MLP neurons of a small language model. Each row is named by its layer, matrix (gate and up: input weights) and neuron, and shows model dimensions 0-127. Each number is 128 + 24 x the weight over its row's rms, rounded and kept within 0 to 255. Numbers have three digits each. A neuron's up and down rows have the sign that makes its largest values positive.
A block is one neuron, or neurons of one layer that tend to fire together. After each block is what it responds to, as a language model described it from the Wikipedia text at the highest values.

L10.gate54:119114126123149126062156146098107136126146093161160106116111109138117114141099126118122104130120107088092159119111133167157141118128138134115146132135176137141115089112170129116142129146109157092101120119073146142101094105140099137127146124158103120122144150105105111098119110127137107143117124163089112124147131116103142153128137124097083215122131128154147150088115116131168154104105
L10.up54:107111144128117131168128138127111121133125097135149123144164129087136116146141171128088155116105101161113130128173150134167181122091113118091158116143116127135108132172114144132134143160157155117090115141148128148135101125110097066099127092130104186121159161080113155129124113164146141171141087134125109136131107137155129090123096160147154121094146097139146138126134126131077156112126
L10.gate55:171139157143114147162138155092078102130135124108115131138143148143132160117103153160174133108126113102150094164070151142100184155124131126127151155107115127127123115131102102100068109093135106133132118153123157170155124130180125168147146131130110111161116156111128132123130104116132158155105136137128131085112130171141129142154111074154114186112150129106142139134071131158149138129114
L10.up55:176160120129144152129153133124118184111100109132078155149139105128116112150105128113110115138123139150106157106160164132139139132115102170131136140186110158118128152147119145153117092090144157106106101114122103122125084146145116127157081131107148120166117128126100121105156103122195107181119148075120125101160085106129106162139103113165088149093146093117142169140102086074085128123153
L10.gate61:155158129124136131129141084140116166116162103118131135071129095126130093116169134162085102145162111126146121149125115109078126136154106114178139119154195128119100143112163076125095142158087127095115149102142087119112129133111080135113118102125109121114085100134126118145127111148168138096110101155152096143075143135166117100129128136126079138111154106142117133139113186101074124121133
L10.up61:147101113130134104166151114163120129124161072109153131073123088112137111117147106097155093096134148139122124110126139134094085091131139162164150134151156106146143127083111158133160103132160166156130088172172132147152102080115140118145140112111137137140118156108134193121149059133127121121123130133135139095138151141114143130099147134096093095133137097145151145096144164095119131093145
L10.gate70:136129089130164165088134125118141096103125136138153144158128141101135151175139157151083159149121109119146154123117149089160110131128179099113140127129150128142098102144138159136091135142122131148160098108122119160116167114157091107111113144086116110146147135124140123100121101112142106124111182148129130115147128155130108107148103175133196153104127172130101123089095146163101123168106
L10.up70:147138098149151150133154125091130110137108130138118106158120174115097128124091136120103126111151110137136154114158125135154080091106132099130147135124164115119127087134137136110082078167154152118119090116094117137119168107160094133146139168145091123153145105123110154140175127092154115128126145125109151110147145146179120106089094152142154154101176126096144155089112151091127166122130
L10.gate190:165112121097095144136133102154114114094173115102094076132144171117119083137127128126113122119137108168105119127132152145141132149169112129106160123148128118134127149162111121116096132105106135128116146066117097100126154119144118097138107145125108138176195126131157119125091134129153147135144119155125106142120094121092134109148144163175157155118145119126144110153113171125124132126178
L10.up190:097140088168118145140127139111136133104098118120137123148110176152145104134139188118145150178127098147178134127068143125145129192123120124118083117118112099140152109085128114134121164150127130130100134142140141103113144101116080131119124122100138141156180090132150099097129106162135132126108129106136134148136138190110059153148132122108171122119125154144159195163113144128109106157082
L10.gate215:116128111137109150119095175130125126137136117145158122130109109142153130141133146138170091133120090132122149139136174115121121156125127117086096123082119111143149102123093151114128115141139135103114128122108112127125172162117080077135114129109115112160137171090138128115110102122080110135123136146154139104103091123139094146120124171153126195095134134135094132119140138079134139152157
L10.up215:127122101102106111090167138138139123111121098125111128103101136118113131114169108114096088122138112143139131135102178173146134085102148109152159129084142090151166130113106160113121092129104130152124129102092098180100150103133127130133112116134116160126083159153169176121145102116121100156135178134146100098148108091125131162149113133158122165149175133147143122123146159114138141143108
L10.gate243:154110138154166133093148145179149150113136145141148151163144183153143113182121111156169089125124096130113130147113118136149165148118161082133129148095152124138101160147107143140164151171111113193101112108077128134094142142143145132140113166125123124154153109086140149119112142137131149110117135155175152135141108128157103142120112131122163167089123090120136109131129097132163168149162
L10.up243:155130108150103171135113117103138106111139122132140135091087127142137122134166133140141094125100175130109107142134156123139102160131127163078127124106139125099119114131180122129103124140130105136121117145148109108153067098106134124176119072123090140110133105091117156084110051144110121122145111118125141094166143125147120119107162107142129132135170183119117157083158175117130127080117
L10.gate274:125125097150134168147092120103125108118118166121143157108140150161144145178151105133114136117083140156128128134142134158127086103113130092163116129126124129169111139113104141106135103138133095123152116129084121141107127186131155156115104123123100099164143113124148125121144117145152182131093092107118166112151105127143122122092145103130142159165143109160160136136138160118128131097122
L10.up274:109126147147161126122151119121105128145114144134123130167143126134180145138144120148125120156119163109076072134149133170152121106192152124143127128138122095062142146105136161111144128137129108131140117118123113145092130091134102165137123088127093132122138088126106102138185101139185112129150138141128110107171121097114070124132120128107163140113111125159122147110109138157159136105113
L10.gate283:144139120126153119140151137115145115149136144133108144105126127106128147137173137094090103122169114163163122116104136088184086128097129161160139073120158122128114144121143149138120097152116113134128131106079121104098164161129160140164174147159078144166130128157132121127099097058124101149127130188125114131175142150146137143067127143172154166145129116134130134133100157131100107098133
L10.up283:148096148132106124153112115161121176167109162145135121097166131108143120116153074112133159132149119115119057142082111126128132127128139078171116100125131209131084120108134144117052096112117116124128100139072149121183044115139130139135162134135128125123111150119132131125106097128129080142131130121119111175154136122159135149169100116133120127127132165111124150149124148161132135124126
L10.gate331:124101165145141113129147170161123123117134116143144145094122105133139099153162097153142142127114161147113114115156093101137149162120159088073157163127133104158144148125142144138125170162118169109133126131113106134089129135126119126129128117093080166150084092109122102105146110139168133085109146139104123159109179137173111096120095097139133077139118124102146120122080129127135092114122
L10.up331:118125096114095128125137144081141132153113077161096111133142131158131119124099130133132100097065177090117111101118116153119142105095130122081141149141148157113165106116152122099151156145138124106163155122087156100158077133147112108170111149170091208170142206121143139142119123132108104158100088109126156075142112103158129088109123155111138147150137119137127109135113139112157078122100
L10.gate360:156123087100131097122169177100152146171127164114105106157140113128126080144156149130121162118100157106107109167112140137163174117119153106137139141103108142127130164103125120148125156132125099138116103121174121113079146093165122134131163126159107157168094097133140146127127074136109125161166147145125148123105134165158105111111090146140115160113132121146148119107105131118058130134140
L10.up360:147149170117105167118120155100115121104121104113075085148118126152131123124143121146118127109081154115130160099135152120154104125136180164128132169149150133080150107107084112181114130156084139085111114159113163126113083121146130115129129112099151111146109109102124092107166108163150124114128149125100158124148125131119135139129109134177187128114113146157121143118127123187132127133153
L10.gate454:125085152095115118083136160129162155152141112100097111118174107163163118140131143172124106135125104117114105158124158133163143110099130092135136126091153113116112097128100125114119141139056098148164113118098140166148131144074188153138116153134102129151150136127150120127091132097137128092105106117119111150115136111144125123133123125162151074133147117115117138120164104160157109122149
L10.up454:153158155108157112150119162138166126141098124166167077132128143141154106156131109122106109115127102156107136168103142097086113115102131137116106163105172147114141140153155125149157140166111143137139093139124105150130084141134141145150117144075082119124134131095127115124091106158135125144117136150122155099149165127175138099082135115115115165141148152151177164084106132120071123136149
L10.gate594:132117115109141099147142133135093112131124141119119145127147165131100094180128170131129139110164177143152128087157132134128131107109129156123130100137132152128104151096134187148123133201101092128139155130102091118131097122125096130142146158143067153141111143134155084141144142116147095116146111098134080103121167145174136151194129106163145126127100143123128104136091120122133106119112
L10.up594:127132135121075096107140167129119121113139113152130143153121104125127121137180136116107139095090102149109165127136184130127119119139120165161133113129146124179136102162115193130123102144124143083137138128139105110146141130155119089110118150132072154154115139098118113104103145114139125157127145107125162116127130088155134126175158114110169172126112168126154128198133127134149147151148
L10.gate636:129112091120120100108141168120158123137181124144122157116105125128139089131130176086107107118119135103108144133132122133124153142137119142148153143140169097115086141111116170090146148152119163146127135127140155131107131114121138092178152124146110164124131145086159128091135080101096125119171108154139098130186121103142160122126099111131122107120132159135144168138104133109131151125160
L10.up636:165130162152131133115167129102128154133149087131078134116132158140104113149123117121073138158119158155119153092164151146110139149132132155104081124127181158118130169124115149081140119125092095142139121151100119156095160103091094108113097128158125121145134155101119092136152095145128147159113142147087115126174097147147126108145078101124128104095097129110099164153168125110108147094138
L10.gate644:117093121110134148099108139094172133150112142120165144103125137122098104141139121146157100158097161104104104131148102092142139155101129094129131114128138110119076118179120136106093121119150180114064130098115147137134115119145083100146136143125151142160119126106107119130102097140113125106087109109105136141164104146156131101120126137123157151118147165151114127150189114164124152128107
L10.up644:122112155113125121122159126112146117119146121076129156141086144125150119146180121144165070137090143171133098141191111113149151129164154155132121100103166124104086118072137103129103149146129145094129084118156147130129131140131082135134137152108118136188106114150108161056121110134140144146148101128123088111106101138128158111144112127108107138104135128122124113135078143114171139163120
L10.gate698:139093142162163140141147140124151137102096162115165122119155125137139098169115120125147162151117111072158114113116158182200179127102070130118120141166128110158112125120153168141148129132109132157140150125126155175112132100178097120199083116120117100129136104143141120066133094123122101107147129155162106169123131131134149128151142117146131092147110125131165168149090081115105162154159
L10.up698:105099145086148097150117111132148138106112126114148136137092129103089149114153138139113136107146144117181134096097139130137139099100124180153115126117083102096108161146131123069102140100112083127121134164117182108119119134122087070142120148156110095108136124131088123143121134134144072099122119165125124178148111176158109125148085103115086131141148134085129141126177110114147159146116
Responds to: Mid-word of first names

L10.gate2:165078155136143149109135086127131149105181119096123097144130123109117110081114156127135141145093115156135130098141152138139127160127112151112119157150162131125145149173167078140111112111135089094107119118102134151120138110140114118117108144168149101130107113116153119148118148139094145115122148124129153159143163121119105120141102163195133105129115116163084147185110129106156124147172
L10.up2:152136102182119142107120130155139111136164106153084158150131130164146068122184117156168131096150151141137137135137107150123108117141126118099115115078119119163124096153163136113152108110148125099121130098125106098137094146109130136146156145126156139123128136107119116104116146137148129126071135147118123173132125133137128146145112127095178099134084126117133185143166127095089104140128
L10.gate35:120136135134117103130131149152150104077109114135108139145119115123140129110116102130145077129165095127145136101110132080148177095165115134148146144124094085111132121114139083145132087132098150129097071134110116066151093139114084163175085115170095133107129160125117114094107108159124121098130189122125079118105140125122089143178090132160108126112117111128143115190118154102139128127099
L10.up35:135134161140120132096134094122168132123147113119084087161161138154129132093133094160098152107086158112180081141141103156110135152140117138120147158109127123136139117119151126128147140120175142111114136117177141137169122155119145123169096181138136120149110114095114129072133142123111110075120135171130145086107151175127159141135137129152174136088168106160122141098106110130191114104111
L10.gate76:134167127155178114151150143106158117103126147120146129119121154077124176088112137111147169155125127134105176130174125138124125116113131147171149134162184103144095155108113127142126167103103169146125148131110118103128124107139141123087111100149133109153131139117123134150146123127130164168104143147102116137102156132128106147149133107121139114080109152129105107108093112125140091134050
L10.up76:159145052129144130090140166155162086094099148150131127139138124060136153102095124132135148144108150097084153111126114096115155119116128134192149160164122123134103146141097124138140138125128124115201136113142137103112094126147161154148157143147161103143133096111152148169114123179082196122113102157110125158128123133132092149089120137146121141111117151086113104153177155109106121105114
L10.gate194:173154081145120129105139136126170142110083108120087173113104159119108140107124134123159157123155088158132121117146164140118143159128148111134119186078138135065133134141104094149121106150130145125135123149122142104152116089171166135110121166133129100125168148116136095104141119111137118114102151115113119140140148110101142142155108119140146094145135088134110120100121180128140151132135
L10.up194:137131126130101135119118126125150156138100147181094108177145098103146110088138141145066092168112098155129134117137115122114099147122130131118099151077130107150145091092147135141100170092135169098103117139109146184146111128128132136181140129095133145178136132147128116121125125153128148154120129072151140142125162095121139137139141075096132126120136140116148119125153125164134107183141
L10.gate217:115138124146170172116119150133122104101124116177086133134125079133138114141166134131155156133087087120122138133136106113127093156126132133105135135141095116112135119103146111151159158107071083087112160083081147117109150195093156070164128167133118089164129142134109095126156127145118116154125124124131131130103120127127103126135144091132088131131111123139109127143151149149128104116107
L10.up217:148125113092146129146116109122100118150130103049107126143103146122111157125139151137122142136102120104130140126153097130089101153157141095162156110145178124127094157113103120116108124144117115104127158108130133130099125132132127061138113146148125130103179128136130133114128121124141174178097116162080154122122146147164099151126121150170115104083178125146125137144146143092102101147092
L10.gate237:102134133114139122115125104131173107114098123123191107101151165129127134169145116103105164149134119095141100126123153141133127104122129152148138156130144117140116145121159144145122065090151138089094129095134166119111120151124165082092138118132120101135129074127123125082135106129128118158127106138112107092142139136156154152181078152115186105120134124126093146121111182103157136151125
L10.up237:111171117139147092107113122122123085161160140105095124098140171037078146137167137115098177099148144155155116134093126108116068135155119136120150149129148132132115156152125130132141114112126123104133122146113123119109104123164124098144117120153115098098133109116115116150111112147115107129150110124100167143168109105150180106148106142181130133143129119121088189127117139188130134146131
L10.gate296:147162152109121117138126147122158143135167145131155104098149095104165146126080132078122155137097078159113145125118141092156117151152129124119147143126132113091111187153108129183148170096077142130102140136159129161072139122114123101098151160146127140142162138123128142117082101123101144108122116122147100153105136129159170130123108114110110105120134129126119127195155099114135109144150
L10.up296:113134154134143124125129116186133132142127104116118125150173099161135163124144113171121157095147140103135138112174140140120123125106105134110161125103123130128131127105164151167108134122101128098127089110102125138154135104157105095131105139133107175125163118122141113136114102142127116099120066181071161134136151141115131085161070088130102149095131103108107108127169144121180114148146
L10.gate340:079153138121137108063091147079135136135075150144147102120123113121135185149134118114154108115162158101136186128109148112117127130107119086161122121123116088105108131119136139063148119088167124106092101083136144100123118202135120162146116122153107145112166095140115112115106119116080112125104146144079136094108130105130163163150117133100115114185126103119079124143140094137153138150162
L10.up340:102119127160122148107118132104154107142143104154126105166130133089149122131152133111135140143130108136100132160117127154141152090153117176105123144134158132128111136113131173120113145080135146131137106135073152172142116107158120090097156078091108143168091152112111098153124141090196148160131150131146135112132116138103149172104104167166150128133104132095077151090135109129147145119131
L10.gate467:215130103065108129112122085135139133128104182158131139115124125106152162123110128097143117110139131089171156101122133121088146083145150132164137137107174117124134195108118138133126140152124129106135091131144137133156085171137149138107129130125150139133110128151176117118118120146139117118116152090100137132138161137100156184091089116110129142112093129144060167165119144148131112166176
L10.up467:124159109085131171107120089153125149071120155140116193120128129070135116127134154165124122110113144158126135136141124096117120092112152102112141106165080097128105147120172137130106140125145110121150115130117123106136091165097135128093139104097142120139135139133088118128159122082108122155095107098098148204080146124100138103149148151116145115120121163103131152144128134180130184155150
L10.gate510:145109149139155151130122098180165119131143108149155097152112160119146126097131114086113158107115131135126137119096150141092155163077086115114105136150129154128159156143179132164086128136129106162131099109085134136144127196138097096131106106166141102129145086119118155158147169149141131117110114186137122107106154088141156153158109093082133118135155120081148086067170155158101114129150
L10.up510:098118132080146148154104076082115124129124170097099139139122111159157142138117106118090141149139128101130153145144151110115130108116174126139171124117159146146127116097118096105150138119140110164126159097146131155179106120138094123108140119077186134158140129132111113097110122122078124107133133146163154114153097159173134134141150132076171133158112061116113130092125146105106170139063
L10.gate535:141158123148132127125070147083144118142134109146136126131152113128145108088149121154192147082111095132147101107111096142131133073158150102138153135109121103145126132164132106160113131163119144138149133139124173107127105145133147103134113102133107127098136146129162124125092106112089145129120141135124086149148145113102135171070102130125108102134112126093130165123171106133121097130153
L10.up535:115170127139132136082123112126080110115100149163105159132176114163124143122134158137089166133108123161131125128054133098116118114137182131142078105145167146102158124109101117102121107105132119130109131186125101111132112105154106128116090157170106095131119123078158142097127138170115117108132088164147154143115143121129110153066128135125146149132104120132142145102208130119161137089168
L10.gate577:163128110119127097165111154157134109153156107125110108164100108132093162121132104074121131131145129133129149133155121124117139109158165136162164103111086135152116163142155131144155111139145124116124078125118112124140089119128141086146134109113147168102142113065135108149144119145107171111115123144090112141108135139139141092122099082119099101106124129151153138140136138152163140121083
L10.up577:112119131147128122138092146139135145113146157108124101114125112091102115089116141134132148156133118153159124111156171123135092157156098093115121156138149117151147170161153146120136101102137129131109111133120160111155133118118139099109130144122132189139116119122150160151209144100120155134110107129107116110126146092165123115109150149080107111118101117102103144145129099134174127189125
L10.gate590:148167158144147127113119113084147117192119131146141109073159113159155118151147091117092121122109152125097121166132105099148141166151151093154124102111107128134127105128151137138127132124109134141116113143046110118118132120134085119156109123175120153111160129143078092153122160168186116093085067154100118170144153129161127138152069145106135129163131168107094131132141169095162131141137
L10.up590:144149078118119079111135142091104141109122118114146101159182115180127152147118136120100144116134124121106115130136178172092160110134128118105128078120165117118108127129162112131162112120161099106105127082163115102144115153112165122133157102149140173136159128122158166141133105118131111153159147100100089129118091138175076141145093122169125125147115125161152132132111159142098158144148
L10.gate617:190105138164106106126102077089144102165130148087150113109132123080122131117091153167113094115113139149132209118108104097153127161112150116102140174137159113143102136118112136124112087144111148112101153145153165131122119152157143149138132135136117152113177149145154134110086149133143095125136161142159102171115105111130130155099128165137073114115115163145108153154169113117120114121129
L10.up617:166129121163150114112186147128195106113168191199133152104123104113124144103147098123100169124142153174132122114123086093139111149149113106114139118147096136157110117104180109105119146088115168146127153141103171141078112124129110139109149142113164103095127125090100107112130117129110126183112106166177083144134143114128143134105129126134128090129134147128090131140138146103171143148144
L10.gate629:187096128148115144140148149174138152098128106099149102112168107118110121135153112119091111117134134177139073128154106110150172159169134146148167157113147123157113125099133080175118147124105152098138095148143168120108144160119182111114122086171131099107135147139147125145137116156128148153137096125125084097085108112138138136086181123135105112161129115081133128137161122139117136127139
L10.up629:117143108140108133096120120149139067132128132184124126143141146137156125153120174116123118118095103138099119139141106109139115109122139153136182124078143126107168126109100118123096121142126109073141098125141094119125143072137141122102136122089155131123113101158174157129092167102133098131124147117102136127156158137135101150111118141147173084157096157136172156131087137107147131139123
L10.gate645:150106167109134139082163133140135097138124163128110170161175130111121120152114139085076154097113098080144162131141151092134119107157133132123163121132115121136128153076145184117135126122126112098135126108139084102058108146107132162099155121099120098096155163134102112129117119166155156116087154123142109132110119160141144120098148089073144114136112111142130132148153163097136125105119
L10.up645:072129152106115141127090128140137142122107134115133086145122112168169111126109117111146115111140163136134203104110152086114142105119110147130127115119155122121092117120103114160088091137129130111100150112139124131101096139117102134071188159070161159120143106147112103134163109135121111112117127120106154098121116141157156154143152122117131120128135125135099146157105180175091110126155
Responds to: Naming/describing predicate slot

L5.gate695:120129138160157107134169161149134144109143153158134129129131139136139131131141134085137127120094154135152157135117154100104125081096150135141168132140132137122102113140155112160102152120104120124135128059139129152095064156140123121151142139087109113140138155129164125120121151148100108110109139115139093098112120146150100117188130100167141101145122127139110152081130086147141126149117
L5.up695:147148130167105143109156094128124140121149160148162133140093129115128148099140186139148126092098143137119142084154096116094127145117110114133125105151150135148105119134122087085138105106106117086151134135124114122114093174122092176146100176163180090106114191140143126084121152142097136168118130097162088144113133087134152124132104140142153153120108130115120127149117156139112151162182
Responds to: Past participle endings

L3.gate85:146089090093089140145171120161158117155120157134128119172113109096099129158128132089138145115117145153168099122156145124078133094113149103145129138132169137137125146103125130124094134113159120124108133104093141119106125163143128118147136124117114115155138124153139140097141127157093136170148111147138133082114133155183125121104149146111126165120111111145146164086129137089147094140107
L3.up85:138148129117100122146166167138153072128164154103120126149085117160139183171090118089101187110112151132148159130118092122098157149136111086157140163092148160089115121109129122150119133094118109136115130120187155127124122141140136078136140134113110129162134105114160165115103097144140115089126140155142144105135164162136080113105149098126158143132110148129116163094133147100116123126131
L3.gate206:130086081125117123121127143108128120106130113171146137156160141128070155127143137098107150163131120165104141104100159124154105083168164146142135115175116139164144131112108140143090123135141173127114146127132126141141144113104144137134086129128109145135096159116122131146123116154133149153132145130160105124174148137136114094172093109123152112113121088124107173129137120100101121122113
L3.up206:135127077148131147118127160092127104118086113125151069124121104144118158144137155136125162106142164159142105143113153125145109063118135092105110110161155128088140086167090130104130108139115178174084100178154124151167128112125162118153129146118138138121161150115123147117088119137111135135191178108121123090127167104158104125152134135123150109122123125106139151126104139121145094096132
L3.gate227:167139136101123110146159122101123115125175161079117142079092075126092130142120141124166114138141141103154137138133123113097107146142149103140111118048160097136182152141113113153134122087116105156130142131123164140133141172101176099121150110147139139166131107078113174142128120106103115135165140124121139093169137152172083114129116105114166125138156116153102132134184130140080127150166
L3.up227:185150109106119144142136111108103091160140140108144158087100097087125115120127130143125150137162133099113114129113163082122120110152154128146130106073107141133195147150094132127148109081108127148121071147134160124173145130123130107148116076149132122166137111131111157139113131136100130146158142147110115082125107201168096117151127120116140123168127123164092160141138136113138127154135
L3.gate634:156128137145104142139147113156149105121132080155112129156077152114150091128091135133119097155140137163090176093137139149105149140081116113127067141149134156110138133156122146139118138131138137130092078144052127121168124148086137118155088098086099110130122125132124133124106132120107096179146109138166110123117128121155150100120133109100146131135141133133117180159107113109148169120127
L3.up634:144145114117150119116119173095095117129137114121121123122105164124185123148134157083090156155139137164177128108161121137113150121100139132156117129167141108100124089143146128111105142100129141100143113120140096145179107122107113094144110141121075143120083130106131101113095134170123140135160130110132162135116124099129132132079082137120145104140149168130141121161155104137192117123147
Responds to: Mid-word name completion